MLP neurons of a small language model. Each row is named by its layer, matrix (up: input weights) and neuron, and shows model dimensions 0-255. Each number is 128 + 24 x the weight over its row's rms, rounded and kept within 0 to 255. Numbers have three digits each.
After each neuron's rows, "fires after" lists the tokens most often just before its 100 highest values on Wikipedia text that the model never trained on.

L11.up606:133166164107102134122107138108132112123129101140119146133132141090140123123130122125124081155111155145094156167090121152072121128149087112128119121124120142104129143157107155114104154125161122140127140111151160108142095166095091138125125150107130123146143166172137124104141143165120153205150156119105133157141140137102153122139126117141082146124145109123096145133128123107085153144142115196158102076120143123163140158135131137118106117101098168142140081104124100113097060083130120167130102143139105109122146120117087115131142167109123075134092141114155143112135104077139170135170163146103111124159108115142158116117159175119137203111122118154122165096130132126097126166141159131136136183123136168124078138130107161129134121122125141122120121137067140145131132122129142
fires after: " S", " A", "s", " D", "S", "A"

L11.up444:144098157107125130159124106107081115132131115155119122129192132086125133132145108123168109124122149119110154113090167101122154146139134118103147139133092154148137100134085125101087140069123101121110162134099154113099125146108118121106146086123111196148128132169092145114204153149153112140164144089105141105168110105158149135117123132072124156104127148087108129131158119120124127141110111141167100114166126089147131133145138141164118140148093158126133085132133120129123100124097095144135107103129164139107150098068134095162122126136153103149088094109168147121196101101143187125144141113117119120134133131156150135123128147100119136113173128113142156132129081152141107116120145115111155089111135179098091158124118162114145172136140100145132134156116115133113147149138137
fires after: " D", " I", "A", "ec", "es", "c"

L8.up965:146138176114179114126116102110125130139127102131090123091116188133117122112120109111116127079153115161098206154121146092124143109142151107090104111095131129104128115160134148114115152104127152149133136118154143138128112131132117128121106091136134118159136132130119179071151138126157113161156177107106141105183138118157151101119095142131117130161147110107116139182104115133095088136097099112122129124099151164130141130176116095126076118108147160133124125114117142152178097099142108100144123157133125132095088133089111121124116152096177074117140112126162152096135161093131159139129104115118092130118115104104135160123119154128096167111159099108114161153122105162133169139137125113115154146086129179140127163108132140095146116128155124139145164117114152119122168074112161
fires after: " T", " H", " A", " G", " D", " Y"

L12.up255:116116171094107169144094121109149120141136128112104119130175099125147124136140102104105099141152131147135111128133133122149123112157095119101114130161115119060138136148147129122181138160134142136125116138129128136150104156129075098141108141155141109149129133120144166108144195150116088168151148124126093121117143128167167149155106073145124124105116126139148150107149119162150127120121110184136127075112127119130143147102118136118111107099137132104136115187153107139099083122109130096124112095126134145178140104071131149129126164121094101157080136059117073121103113099177128132081147165122112147143168106114131100068141166134149155126147133135140124142137119112149078123103119099129172105120151139129117161112115120108111126136116169174091125150123135171100157121132119
fires after: "ub", " v", " V", " s", "ot", " pro"

L15.up326:170135170112131128134143122134126107133131108144133132107136117139126152149128119113189120172094119122165112116121151164104160143108109113119130131107205099112146170128134119128105140125161093125108119153073198095130143161130125120111115122151123166108160122114155144121126131117124145129128092101122161147102112164075129108131118120100115162142115063114113175096180106163143116063086102103153131181127130152121124118156127152130114113111113116149125124123152074092124141160142106139112118131144181149111124098113069096140153119147102124149119150092116091119113130162132079122166098113152103124110144129112123125127108135142092148127156140156100130148135164172131160087125138133131122104129161094131141156153119163125112123132087183108109150132144094139094110142113115
fires after: "he", " W", "ar", " w", "w", " se"

L12.up629:110183148150145131170116136120089132135145098167137161111097133067147104093171112120102116183113143129096161158120112128080123137114124071085101152145148135094126120134104120097092188150123108132123129169088138099107114168147130110133157118115141132156136134148125171096137130139126094141206142128101145111162121158158138150123118120142133145145115114070143147120126105133120125110111120135081121149107152129136125133157170121127151117117146166152138116099110135128089058147115113122105118127101114115141121099137156134171137122140137127145078133129112139099157142120179128139118137098085117116131129122153125176102148154201150118107147140151132131161087131162127139124146146129123126154158130144154083131148128186114117122123123139119125112127088127135080129095140091
fires after: " A", " D", " H", " I", " O", " M"

L11.up344:122139189085158134153105126168140085081077119116119139145148139136115113149149081136136152136045171137050116170113102125143153149140129096138138116145099144128116140145129120095118125192142113132133130152162129126084116155164127108158118121124097157143144119133151154121125119129107150171128158109154151140136140135132163135156094129124110128097136154129120148126112076101105138131121122153139119113138154164163155146140123156110136128120158160138117164109124105113082123121099109108154122105124122158123108146110120158109111118111111082103124094100177124096133112078140163147144134105081112148140161207120114176128136152164137111114124135111118099164114102147140121125143164097171132117107087157090119117136089108156134107108141124128104121118140166137111100121147125
fires after: " c", "C", " p", " C", "c", "om"

L15.up624:152135110097156134122115103180142079094106146124111170136109151125124106141131099136148144092111127133105136102108129149149110148130130100128126145142109132131118129155097163096120117103130103147156126093151159146096144138125150099139124147146126149135117114159131148091159157134112163175130167117114087118128164108123127121140134099087123154091127150116128152148072140115127139137083112112158145105100151096148189132165133124150116132116142165157130134109123097132146151089109124085144083162155117151112097105120103146137139125099159141127069094087185088116119129066147130139118141087144117149086107102091111164099138155121199150143135152155143135128142123137127139133145161138135116125146140179085106165146085141111185102112147117127141129075099148122083138114126136
fires after: " C", "c", "op", "oc", " c", "y"

L15.up510:182115094131193127150121161145116073136121140159106120095157146170165106170138159155143112139145134130091145134083136114135116086124106084134136105163151140096122143123126115135117118139163153155131147162140189114115082132126139111135128121146140141126116120156109150170128131140132124106144117120116124101143156123106117112153131154139117142136128102120091115118139110112160146113080154106106150122125143127153136128126116186148130130148115094140109099124146139105132159093121088139105120173139124125124089109084111113113077162175106125126115128072161114119104142106158087132116112137147105183142098133158151124062154151137150172132140170111172135156166119139142109143144140124121140145114144110127110109155101109148063147129108101102108114181086144171078113120152131
fires after: " S", "ep", "ce", "ign", " P", "ept"

L12.up100:172117157124125168199141119128119114126118112137188110099122126090142116105124138111148092077097120103149133151109159111099196098103115113144109104085098133121156142117148160116128143184158171159137077144124163123157120137132135119139161146123107112140122132116121162129194153133089112108149150122153118124155134125093132136119109144117085131145123138109096125129113103132128132141105115129184109146132136105126168170135111131128115062152151142132144126128145119130166091102128109089123164142134142132069108136141154133099161132182116138158139090111123157096095142119134165132162084165116124108119112129128136120109121103130103167175165142146183111093094097132119097111122117111094121129133135162123126110151122151124131110111108115149135130132191121148128178108121113
fires after: " H", "A", " A", " R", "r"

L11.up35:128131122094094163125095060132138121086137119150133168104159149119115115139165141138162142092109101145105137147091109163102145108141138115077090141123103114132121138142102119078122162084152107152154116150146140124103127135165129073110131118142107154162108149150118152127146145121122102159122083148108109134122127144127115147153115156145058126132174123107107141131128089178097115120094141145155091160137139179161136124141082112090168140156120137170115155120167099130135161120092098135093136155116108155146126159089133136101138166156127103116134135095172107129154178109148140137160122111147140133144126165116150109102114115131116137107169170118169121157137121157104091156091124120090113127123124160093133122142113126109112095116123121126159131082116167132114126107121083
fires after: " E", " C", " U", "U", "E", " e"

L11.up627:155137131143145152152095113093101117104107092175102144163156116083108122130128129122117098165122121161127146164088110130135109143119143101092132125131120098099135151147142173150154150144145109168119127144099182097112106143121103129141099112156122067142130172137143148156097157126110149160118132117135139124142140165185117125128094116148094130118133154135116135119110153099116140114165122124109123092127117132144124136128089175087083145117143161116139101120171115145087111097118132124139124116140126116164152129094124167142139142085078067132130161086131080147124150064135103121101144143132096129120152130148183153085146149104132165117141137145145107124105144127103101116127160102129113090118101132145145137138087159114140114157124112131115096160076172155129133103194111
fires after: "ub", " s", " pro", " S", " Pro"

L11.up516:098144097115095158121141126138124139167115103120126114130142076088126112083143116095117156140128153141109127123112124096159089143138110105101095098096180096181080129121121148118147140163129089177136131121129124123128125127147127132103150108098114149144110157120138182126141084132109122157154154122140157132145147140087174141176111118147130142139137100106121137118091111145124100125138177136121117142100089136123125128119167133084143118133103169155142131152146151134101089106079142119119085103139169116148115107126101128155117132118105124153115144161122129102101134131124096138123140176114154172143167116149147135100117159112118123124146137170148113128131096142147136131209114138132073108153090100122141178158117170140091126125090117158082136092105140139111096078176119
fires after: " m", "m", "b", " M", "d", "ag"

L12.up596:142157147120143113152150096131123134137091111087152170126197103130128145150154117085067131142145165116128128122110077110112106124137079132095108137167127097073098115095141110122139129143102096157159164153140109074107141153135106121101125109116151152108091125139159186141139133134126144172170156113141129131150123115124178135156130146094124139130151133119138120139082121185147134111132152179108104099111116122106095155071143145133080149108100124133147134124169119148153070113088118124141103112112150138171122133148124119126157135125098078127114157132144105109120153117163144134105133188121131163133130153144124158096106196156108131162133117116132127142142096125137154125101135123131140104123129134143107110112124146112153115128117110130058152100115153121124163110149135
fires after: " sp", " Sp", " M", " m", "ag", "os"

L11.up863:173115128117106135132131161159125126104113119117119164128113095118137141151184138114121133115117155126109140125119135141121149098155111029155184087156121153074098137101130099132165115170127154116114102133116152133131124168112089092130155114117122190154112136140098141155091128090124130132166165130114139137108139151129123142170088165113137140135113108104148143148136090134121130141151104118101087117131163175113122155145124123112113137076159124122135138128122142124122158123110126092140128148126114140109153147176128139113130140134131108107125121100153110114120117091181173125102113094112155162123121123093199108099152119142176143135167110149095122131132135171118125120153100115155160110105118153101111157123102107102101123111101110140077181131171141141125130161117076
fires after: "0", "2", "1", " |", " B", "5"

L11.up161:113171139116112141129112107172164123115099126116159117143131166160151145136158126172139148142147127126118117150126131126119153125137157096149146080124091103095118122115127089112141110106122124125113144141158132132098144202111119086127091133133104170110175129155147132101142125158126121108115147124129093111127150122157113126155142157085089128139137163135130122133104114143136127136072133162118109133058152125113151118108110148132113136095164094157120140106111119136134120166136131101097163133108107114111119108091166148161132092120138079066102178119185088098157122093134129129155152123172119164129160122115151165129148123132157120132156169068129129150131117149112107125090168112126078131156126159067100106154118108099155107135144084114132177117116145130101135140126121
fires after: " c", " C", " T", " t"

L11.up498:112123143125130110123095101172116118132132068139098174093168099086130163169151108128151130110146149132087139127103151098131099113140119100135098115125129156111183117151126116107102109160129140129125154124122186142117092169124119159122132119122119142132144131145098138091136135145115140151136140112116121104158159146153127095112136161138141142122119154114119158140093139128135122123105126112120130102097180145148126151150148142130153160093197144114118125100137133123114100102109071140151101091142119146130165126143118087117129112129183064114161155152143107125172145097122129141075114153116116121125109115079139173076132126143141117160138102166113147162146170143132124122170131141089082145127109142148122117144117208125106134141128091072140176100109119108113118113107130
fires after: " ", " H", " A", " D"

L12.up290:136132116157123093122166146096130148103092088122039139147141101117114134116166151094085128103172144148123153113107111147091124117150124092142164136068085109141140112165123095135130181118153151131123153094079152172142147164102140104105110090122113101163139145115126109154121155111100111146122156104144145102158126148111119094128111172112110134171113140135076097109130161135123133111122134157151119137131151169142141128128123197113137100115123146136152149094130125106129119116116101119142128134155147097106111063177154105129169138134115153097111193146153117104130164134169140123128113128105114102113117145148167141108139132164125111111125101122144160135106143160129137124158140133141080135136122140143123142153134128133116127131105125108091111179115136118064109089116112
fires after: "w", " W", " St", " w", "l", "ra"

L18.up56:164106126110157146150114133157105144145108132134124103111139101139152108147116123094123130120129110104115136104102130099150114136125136107133120116144155073156127109161098149137096081120129157116135112129123143142104165159101114122141111123162131169137149156164170142139136175146110137141105161160129137139165124142147139158133145155087084133110103194129129164138109113112186106136156159112127127095126143085085132101092160142140107137164131139153136094138159131169135119128077136122113145129139127120087104132133125155140123088120105085119123118141141152064150123116094131139148138151178110112133132141095139118121149138065080148160156111136107089169154113166161128097115156127075120154145182115127124110104147149116104107143155082167100121136066110159129122083158130
fires after: " ", "es", "ct", "s"

L11.up802:093116124158182182174143139143117083132108111172102164123139125162149148159147116150123141132133136138151115126136118114109165083126091087103110078145098111114167113159132168150081131135132110128097131086121169138130142155143124090142102130173106111135127143157131098102116136160114088142171145103123129115130148179141131066139109124151119127115151159103144125109138117108163182117145094122143107121117175137142138116146139164090092143072118109132129130081127107139113118135107116138115148138148144142144130120087137145109127145115118083134106149083147110110115177115156107132126135092105110148156103108114108111143129141123148164148176131142115132133162142117098076095075166142138129160112093146119085134125108150122117114145125126133073120176118174109131122144151099
fires after: " S", " T", " t", " s", " P", "p"

L19.up861:103121159098140119134127129104107136154149096095119123145107149117177088149121082121082143122136148137132128137072124146123114146125174125166099149132158150164131156123131119117085124141098118122165168166141173104114144123139076119141131102155157114090146150119122132157107134107094148097137107100159140142136158157176131104142114140153119125131089124114150141081058111109166118132118124154104167112094149114114127125169070129096060196106122113137138123116124120077091126125098128128116130133160154121096119134139124114156107126140125139131148166137137121154137143126105104150109100179166144134105136129130093145118073150138149124159133128158138142113145142144138148161148156159110110106123094139070151181144106138119130074132168156139102097131117121115121105117128155
fires after: "ct", "est", "ect", "ult", " rec", "at"

L11.up356:172129119089144146178140108156148119141119106176090120124162121134180119127126105143157120103123149129108162120129130154157176143147143149062136138102083107126142110108116138090137127139129086156152133090154097149087116164141115109144111082138126196134094162127100112117123133169133125124125118106106153120107146122098111129133084140125121108152137120137152147105113123119130146138076114186166111167107132106165120132131117130106112164093117123148109095145098135141135107136115134143125092150142130113155102122097130121120103196203112082140115111119127172129213153099132122132131098119098101140119120146144140114116116126112137182124154144124128157169136101113101135096116119127082136128098144169081136129156112153087114128146148146139128140161146128143135139110125099
fires after: " A", "A", "ec"

L8.up296:121137128129171130139141131094106092141079099139098142121172142095168078179109138114089093160128141146109139171122102134104136101111130107105151154125155114128136161125149165124104120139157164126126124154123130090135173144125116088125098130124140117146128150143161135128107150150089093101137140127092166108147122143127121096125080141111122139142118132117144151126103120119150178115137140176103108095129164104119133172108125169085116131112129085167117114152150140105117108102083099097110111109127165101157101116138146159154120122141088125174121120127164103143131143175138101124149132118128108149154170128155129131102159184101104137143133136130125112118137132186108133082135138124127130152155114175145168150111120167141132119136100099118073145182071141118136126116150068
fires after: " s", " S", " f", "s", " d"

L11.up668:122165138129140113138145102163070132114130080126143105140130125143151152123180111151128117126155134105132122133125168107148137095173129083105170098078125121119140123102166121157130145125143121154121098097097112114147112156147097105127130151118123174105144107143158116142088151111098115120157157124126145153088117153159148154128101155157146143118130166087135099105123112141103120131079129135131108122085157176126094165113152155132137104119199127129139136138147131141117135127119133111156083112130119147073137100186136177153130078147134106110142092146116130078132113115138106127066124137129125168142172132120146094082181122124079137124184132109144169128098130158148112107119137118113108131131139147129137146116111135089160121140113139131099145149103197135127127112157150
fires after: " B", " b", " K", " |", " T", "h"

L8.up141:152163154114156154136148111130122111155112106109109177131146086071131152139127125087111078153117118129108133158116138098114111110129113083140149127133147130082163179110124147168111117130124140127164129116143147147133126166152096110121140089115142152135109147154120128149106148129115144161175122130170168134131130140124127121139067137145176150097154125116146173108177114121191163120091104138117117120164119125161095149108156197143124133136135112139114119135145115102109117094108079127122106103129189128143141153126119095151120135113069072115099164114106081153123110152146132123110149114171128116133125177132166116089091161162108136109132122130126154137131142134116105117115169105117106129114139128107107153115128171142131143140096108147083108157114146178105097148128139
fires after: " f", " s", " c", " j", " res", "es"

L12.up20:131125153104150148108121099135144137099124116160102120082172099133136104123186141146134143093113098116139136112109125139095158103131164131099152098110120131111150107084126151070117140146122165105147134133125151111100113137083133129157173155168102135166130147102117108139157150128120113154099108119100106091085156137100125119126096168122111123116152149087099093129101098133107120107101168148154107177117145146155138111164097091117129156140109202169138125144144099138148125055138123102133154107137146088082140090137131117096107164144169133142145115100121144113138128122168152130128129135135128114127130157114142134097131166158135093091188149118118129156128129146131118113155092131110100126083168156118134115168114136129120149139113087115161135132148189127099168131131134
fires after: " B", " U", " G", "U", "C"

L12.up853:143142137118150141143112128168119115121131118154131123130134122127151139154125115136116142124129181153100083174146191182158150156150167115127100118153121114141099122143134124112114129102156130110121120130129131107147133139141077122141114149152125107170118141111125113120103100083059159143156131140119150137097139164127146114161081136099127133112143169139117176081118077107139119102142157161133142134101138132095152077138090118113135159111136171097138146117099120122124104150134129147181179160162123115099096135139134110112127119105144107107159165093155107138143087126089127131109125120172126093135134147100122162124114122123148114134114139101117182108120174141099143135113138147139076070119086134149118170198115101150139107136169093124102101124138146123098111085142099
fires after: " st", "ap", " St", "ent", "est", "ct"

L8.up951:155100153081167167175160129149134103119097141120111133114149143144125126156135115120158158121121145138056146145105093119149169123115138121148118130115111140130153152118148108069133124112145171135151133136151141138118091135113127115125138138118133139182131118131156116112151158146115148188103130122124120091152154125101137145139082152123106138130134135105118125155091113130120124120099124189106118128120126124171134170153118085091161153120127170211104113114111061125143152116119124125110151131104156117155115105121150125128137148125098086134100126099198128104133096105132137131116141130133134190154137106124159138116132125141107131098170168123123130142129147174133144089098141131128116097124092129067109130114121061143144135138131112137109125125148177128063131093153115
fires after: "C", " C", "A", "c", "U", "E"

L12.up392:166116112135142162130126109158101107150092144127123105160152119094108158154130134099134098116119131127086145159111138149127154131158153103088111139167105132099130165122125179115112158144111180172100165068138141135117151166188117091132130073145146091131136114130149168127107137099125118130126117120117137137104121166110108128122065124115120140134140125113107119100150103132134154117107139118158106152105167108118169123121141165095124146105127160187160113085133060099114134105122124135124112133161130100101114103151162130113139153166114118134134170143147111137116131104124074128164109159125117144153155115114148146100155183174156156139136126141150122116119128120123122108108127124144173109071121097084126125119121142152106093147111106147097131142098171119096123108136066
fires after: " P", " p", "P", "\n\n"

L8.up112:117116157095117182126096141110146115159120131101100163090113108103158152143123113145105127202059172133108114139107170074131124157083142152121126128155142078139133160142131167114097106113125148114147141109150117110128123131140115104122107121129130137134114171159150161165112145150140110129105144141193121131120145092122129123163122129101111162094117132124089166125133118125155139122148104150125111131068090131139129119083109173124081144144134095130087124173170133108106125127112134126106110111157117128159067159124120129128096104097124116129111131120119124097138141192131163137103145158162090162114164178151123104109106107100114154143118170096142108139138108136128121117108131123133072145124145134111146161119123129115105115141101129148077144153116175149127123127168128
fires after: ".", " is", " was", "port", "s"

L8.up869:138149156072195139143115137158182111099111134118113172143152105148115148185163130146126132109107109137053127154124123133152142115134115126136138106152119110105119164129155108058134136110144123140158107149139138137165147144153119136132145132120125167091110115135107137108166128148129154167137111124135128119122143151118112097138128181098128156038128166125116163112136100113132128121064121169107132137080163120183120136084083167136146160135142165157112139104095097096115148119100118149134123071111142143151144134098154145106146132109130109138127164119155152121115087093136122138133123167155145136158176154112135130130130122118144103143116132151128119128136139186121143082113137110141133077152121116087123141119116090143153103120131120111112148119117157122086137119119123
fires after: " c", "C", " C", "at"

L11.up957:121174126130115173141157112121142077141126111092112119086141121077107180195115111137162113153155102147114127181127175148102123135133118107106112106149137131124127128158122157115090130161158078109181104147114164122129144140123145118122127139136132147139116131170135126163117132121146135138113133121146155138096143113125174100133079137133105111070088150102118183134138079068132148106094103181115134117150133114125162122137094116141112118157136151115125130120127143097109065099105112138159159093111131119140130152142130154082104109143106098150100119162145149152132157148116133137098138141152080154109123150155128104140110112164091131161149136125130160125107086145089083112119147107123122122161138167117132141102107128089159122135124082171105138146119144166116138134150134
fires after: "s", " s", " as", "y", " al", "a"

L11.up670:162118122146125129147126119112118136127123105171079124138132130112128105093167114107090148125171152140115119118120147166155122127118101127150076114125146147098114131089116097147117156170142095142140100134116111087119179129177116114098141126140138147137107172107166133110126133142088121088094153109121172102133153157138171145184121100133087130138113115133122159089127134118144124104108178159117099094127130107151105137103163118162174139117152144191147115147108118145135134138130078106143145079149157133152130123134121108099108184100097115109139178125161077125130136131153131143095144126105130175149159131136141134092123195129144127091148114146148124137131085142090141149138121146122105160125094152121166078131122120112117113118119104143123129082110106110098098091173114
fires after: " m", "m", " Mar", " Com", " one"

L18.up557:113149159159120122147131120077163114086136105100116111187130107114078101140146129085118152155148118119117106167102109131110136136104092131133128175120133101105134137147099109122148135131166123149113105109087182117143135165137127153126165092167111087154113146150148143155105096095147139174113112105201130190143127161124165132122105156124142148157080122123124147088106102142135131075107118139113084138141151155126148105139136160114131152108146122139150115137119169137116136155170142145128092126127180149148128070115130120095120087157062125117110126111094122115159115146163106137156117110130085144080119120119121167086144134140111143105114101154126103129106129157118147107107144135137091146131120184164136163163100148107153125136125124112121141122128154108143130112145115
fires after: "l", "ch", " W", " h", " e", " w"

L19.up692:142095100139140192121153133136152073132121119104130102125104119122131111163103111137129130121128173153117101170110115132125091163132136136105127122102121126110107117149114185141106122118114071151160155103122153096111127123151125086125128090107128171132131162097099164136127172177115099130112131105103126134117162133113133121145143105133091143129100115093122126149131146080174127100097139126133107131128137126169138132135088110095120161108127178137156077125112103130127149076147108136138120126150136148155095095114154094134058151176099139176140116126125100118188145139142097153135152192119128119120119172137140145119148189156152123139178155167140130099130130119143097107147108115148136123142177111126118133132113120133115092132136120125155116181147128131116168093098118
fires after: " p", " P", " in", "ate", "th"

L8.up764:157126156147182095094145136146129114127119105127127145131145129116116087102141132169117159074129076110081145125123108130142112098119119064079148137110147131101146098172112105163146155149148157175098153114096144109118121173154134137072140125112132124181137146168113182095181141119140115145131156102110093160168144143088146142110164104117100119132128117137127136109122126124141136119120119094137123137163131157098135119160122112141132127133084160171143169119109108130138138141122097125146101116134132146093158081136142108117170094133173153124152156122160136098188145095111151119151132106080101154117150103140137176121114148112116121137161118104121114180114095139128111143144136146103153130090120139163093120119120162159114122121121084159138110157117124119101100122119164
fires after: ";", " M", " D", " N", "id", " T"

L15.up353:127099101121105105125143129126157154121121129165107174133129111116108114157159151085111143140120116122098157162110107143074176125108144056112140133154145092127149171160114160136105136146140134114125152116119132154144121126175051143120085069085141126108077146128146102134144112137093117162129110114180122137148142143134134131156119131123166136109141135125117187117111116141152157132142129159111140099146156090148137130147128165141099114103097108126123097141145087120097096121135116137166122125175121137157139125122092127106177110105120146078121110139154118108107103118201114124118087109084131113075146117162131128138110157153151127112111114115150148135132142114133125124130149135095085181150104120144120146120111191160143112152107136115091149164148136158119134154149128
fires after: " P", " p", " R", " Cl", " s"

L11.up770:112155142127168136130130117102143130142112114097138141104092134155141116122168122158176151138148142109124180139074079144063127124164118098106105136083093144151120117162122147104119129099158134160110103139107134127151170146136147141127138132128131123154128159149150201157114132078143098122154118114146128169121091131129113119167134144152126163138103101125057131123128078148120105099122130115127130155113187162139119131197147095104107156130179119148139123111096133151091116150137103115129132120148112127093096134150151135100110132167129130080151106134105083113171175109134108141126127159142099145122095140134114147138127138129159130097138116168138136111113117152136125145184145123110151110106127158125134139129111149080133068135151086077117136126106131114116094101135125
fires after: " w", " W", "1", " h"

L11.up628:130111133107117129122113156107132119122114129119130115183116121106114164116124145091105144137080163176135117153106159146103109130115131106163159108141136084117128109163149157126152124145123141153151097120115133090083161149127115096171150151123103123139119121100147167150139100083123138140155180130133140141098145154120153123158117141137128141127142127099113170145126141127196137120117157127079141112118104151128122155139134105093152119124096105107159119155130145136131131116078122073148158126150133132093178103152104149144101156110120148107114134148136101104131176131138099131130120146107111195108109149072144116097093120149136113122130130134109145124130111128156126173155085168123042136143097160134168142112107165103075078117088106112085138117120167130141159114149137
fires after: " m", "at", "b", "ound"

L8.up172:150126151122142112073185130093131121117112100112106157110121113093160127159146125138150108130116162119130123165130161053132100187145091151133142084109109105131110141116074147127147119120141108084164114123146115120172104166105109141131065106141140120139103144143109147154120146107114110135131155128126168115114132105105123088150088137149134170108133101100123180131165164145143137131099140172106124108111081151128145141130118152106079126110147123138147120155145137132135109151128123135091116132127129137131134133144138124137120126123096086145073145140148097175133113140153111131136104152134099148183162144124116115109123147124086150112147174123143137106144165151101102112111147122089063153150136148142106161138127122117132124139103084155114189205110130132113103140150133
fires after: ".", "s", " s", ".\n\n", " b"

L12.up869:130066103134178172112153133098123136144130138134121091152123147101124086104095109159094139136135121144071152148106125164146133102142138107090156143132160164161146172149143197168109110125145151183111124095118184111120130098152132097126141122129153149123140100098150128140158115132077104164146125119103103152159153120145140169143116150166127129137118121079118155138093111171139174142117128178128106149159170137143109130167137147108114118124092137165130120110143122104084118082106137120105153149129113141122116127111138094122097109167108152140142134129120132086139126095161074125120100107137120118086144123131139179129130141121138143094138139154129152179090116119139124123126146141092109115125137128086127149113082136135099103120107120092108133168093096163105118109101137
fires after: " D", "ep", " P", " p", " w", "P"

L19.up266:159193156132147160142126103111135110105069123136119134103117130133096149168168148111124136104119097121064122138117138086117102108132080041095122092130135118129096149117100142083161121139156107108150188123173107106096127143149117125135140092161113137105121147103081173109165080143140151132150141109141127160136121134123139131126115099153149162118132119098130124168121102141124127124108123145121112080115161090174141108170145093113111117122147130171140101113160161112145102101156129161128095141118127117153123131086157115141138178134106151134133144161147135121154089107169153119120158128123114111147098110106091115130147151132104130099131124095135111136128173191140104116162115099106146118109131147136092148119119157122126158110140141154159143149158138105114147104106131
fires after: "a", " the", " A", " H", " C"

L12.up196:083144122117116195134155111113128104152137095127145155154127089123138123169143134083115135135144147166128116148124111112142133144128107127117167085132173139167127175107145174156115146118130154110140089142131113144090124106154105116156175093142142134111128133128168113140143116153117189131124119108094111117112157148124107140115146136162130104080088181127173115115124108092111138125089121134088140129104137073128162126151111106104113151125169113073099137147106116132148121132098126103138142124141127120103135172086133081103113155128145115117118103117146100141152160143126182136164132122108127088167121128078174146137100121140174099117099167125128117161133138114141099094145159145140133125105090106121096156140113152125142102150133108174133106139085132173097135084096148
fires after: " c", "t", "rit", " cont", " ag", "ut"

L11.up105:155168125103133145139123120150131099148127094101107139093136069144118093134199137147080121155127115137091135156115109078087113119097093088131123122131121127112088128144131135120118132168153137148122135129111122104159122150122122125110167141123126153174116155187101138134149130162130126109147141121139116126123145129131108151139107131147160114155122155109114102125130142141126123117115143146058109162109186111158103118157121152136111083088155176141107143117153125140104061091068124121131108107141112139087114139161112133109140178121141097131115125124117166128147122105168109134144130105117112130131154087088156170136129165104112171132153101129130122136109143147107118143115165123095141143111115205146087108123138135123145087123116122180088119156107173157127158112117103
fires after: " H", " K", " A", " on", " T", "H"

L11.up117:105151126131194141124117109130111130095076098136154183130104120149121133197165127112122119100133114120107115125135181109083138128154177074149136106105122124146147135101102068131100111131123108122135114139131123099113149163098102155134109156135120147106112144169132126124135115104120163134115154087137104126080127176132141159112164165111151128115113155130130117125136097119122117119091176175066150110105141101126126137091111128126112166113168174090090121106132107110159141155109106096137108133146137109123164132136107077117165095177144097122122127140158102107095142165133190127146159134116119136092133115077129145115122163133120098114074125161120117160117149115137105117112130138141155159121134132140125137153108148163128123158161118096125164125114159115160133108110138
fires after: "r", "t", "all", " c", " T", " l"

L15.up295:156112126108149166153142124152124092116100122114112156103112097129173117129145150131105134110100123133094141175132173118121151128148113108115141113117130054106142126123126156120154136096146128107145105155091140145112133128144089091145133110130114159164154103122135135190166152131147136128099126128139136122139136148133109138126090126103138157052133152136087163106124113135169130132082161137097118112110124081117176105144138124128156157155126126172109125153137131090124098141127130129118117130123126141183157142128143165124125124098092051157088141153145120105106120122138115122104142092111100118140127161122133143135111104090094190159149112183146162117136139150093091110132138136112102136135165137113156114100115110107134129167106112109042173137124134138113103103165102
fires after: " s", "==", "es", "s", ".", "\n\n"

L19.up172:145065120094147187132061108147152089103143148122152166112130111164152085176128104137119121127125103168120127123135159143136122113146150098139154114096142096124148144156134117090155080125125144156150089135115117182133137184135109118148103118115110183128122127120142159108159139133149117144121134097172094171148128135120113170149135091138134132128101144123125143140122084123157143113080160130108135134104160137152118158117114150148138125110142102147161116106090127128128147116102108118134112111112116135122119144108070121160124093145136122113148146148186112141118139098166088141133112142185083126125119111076121172067146124095165127128136149120110133150137116144167138070100182128097120130137147131121087148129097115126131117141133081127111137137106167105116125151116152
fires after: " c", " C", " t", " cont", "c", " "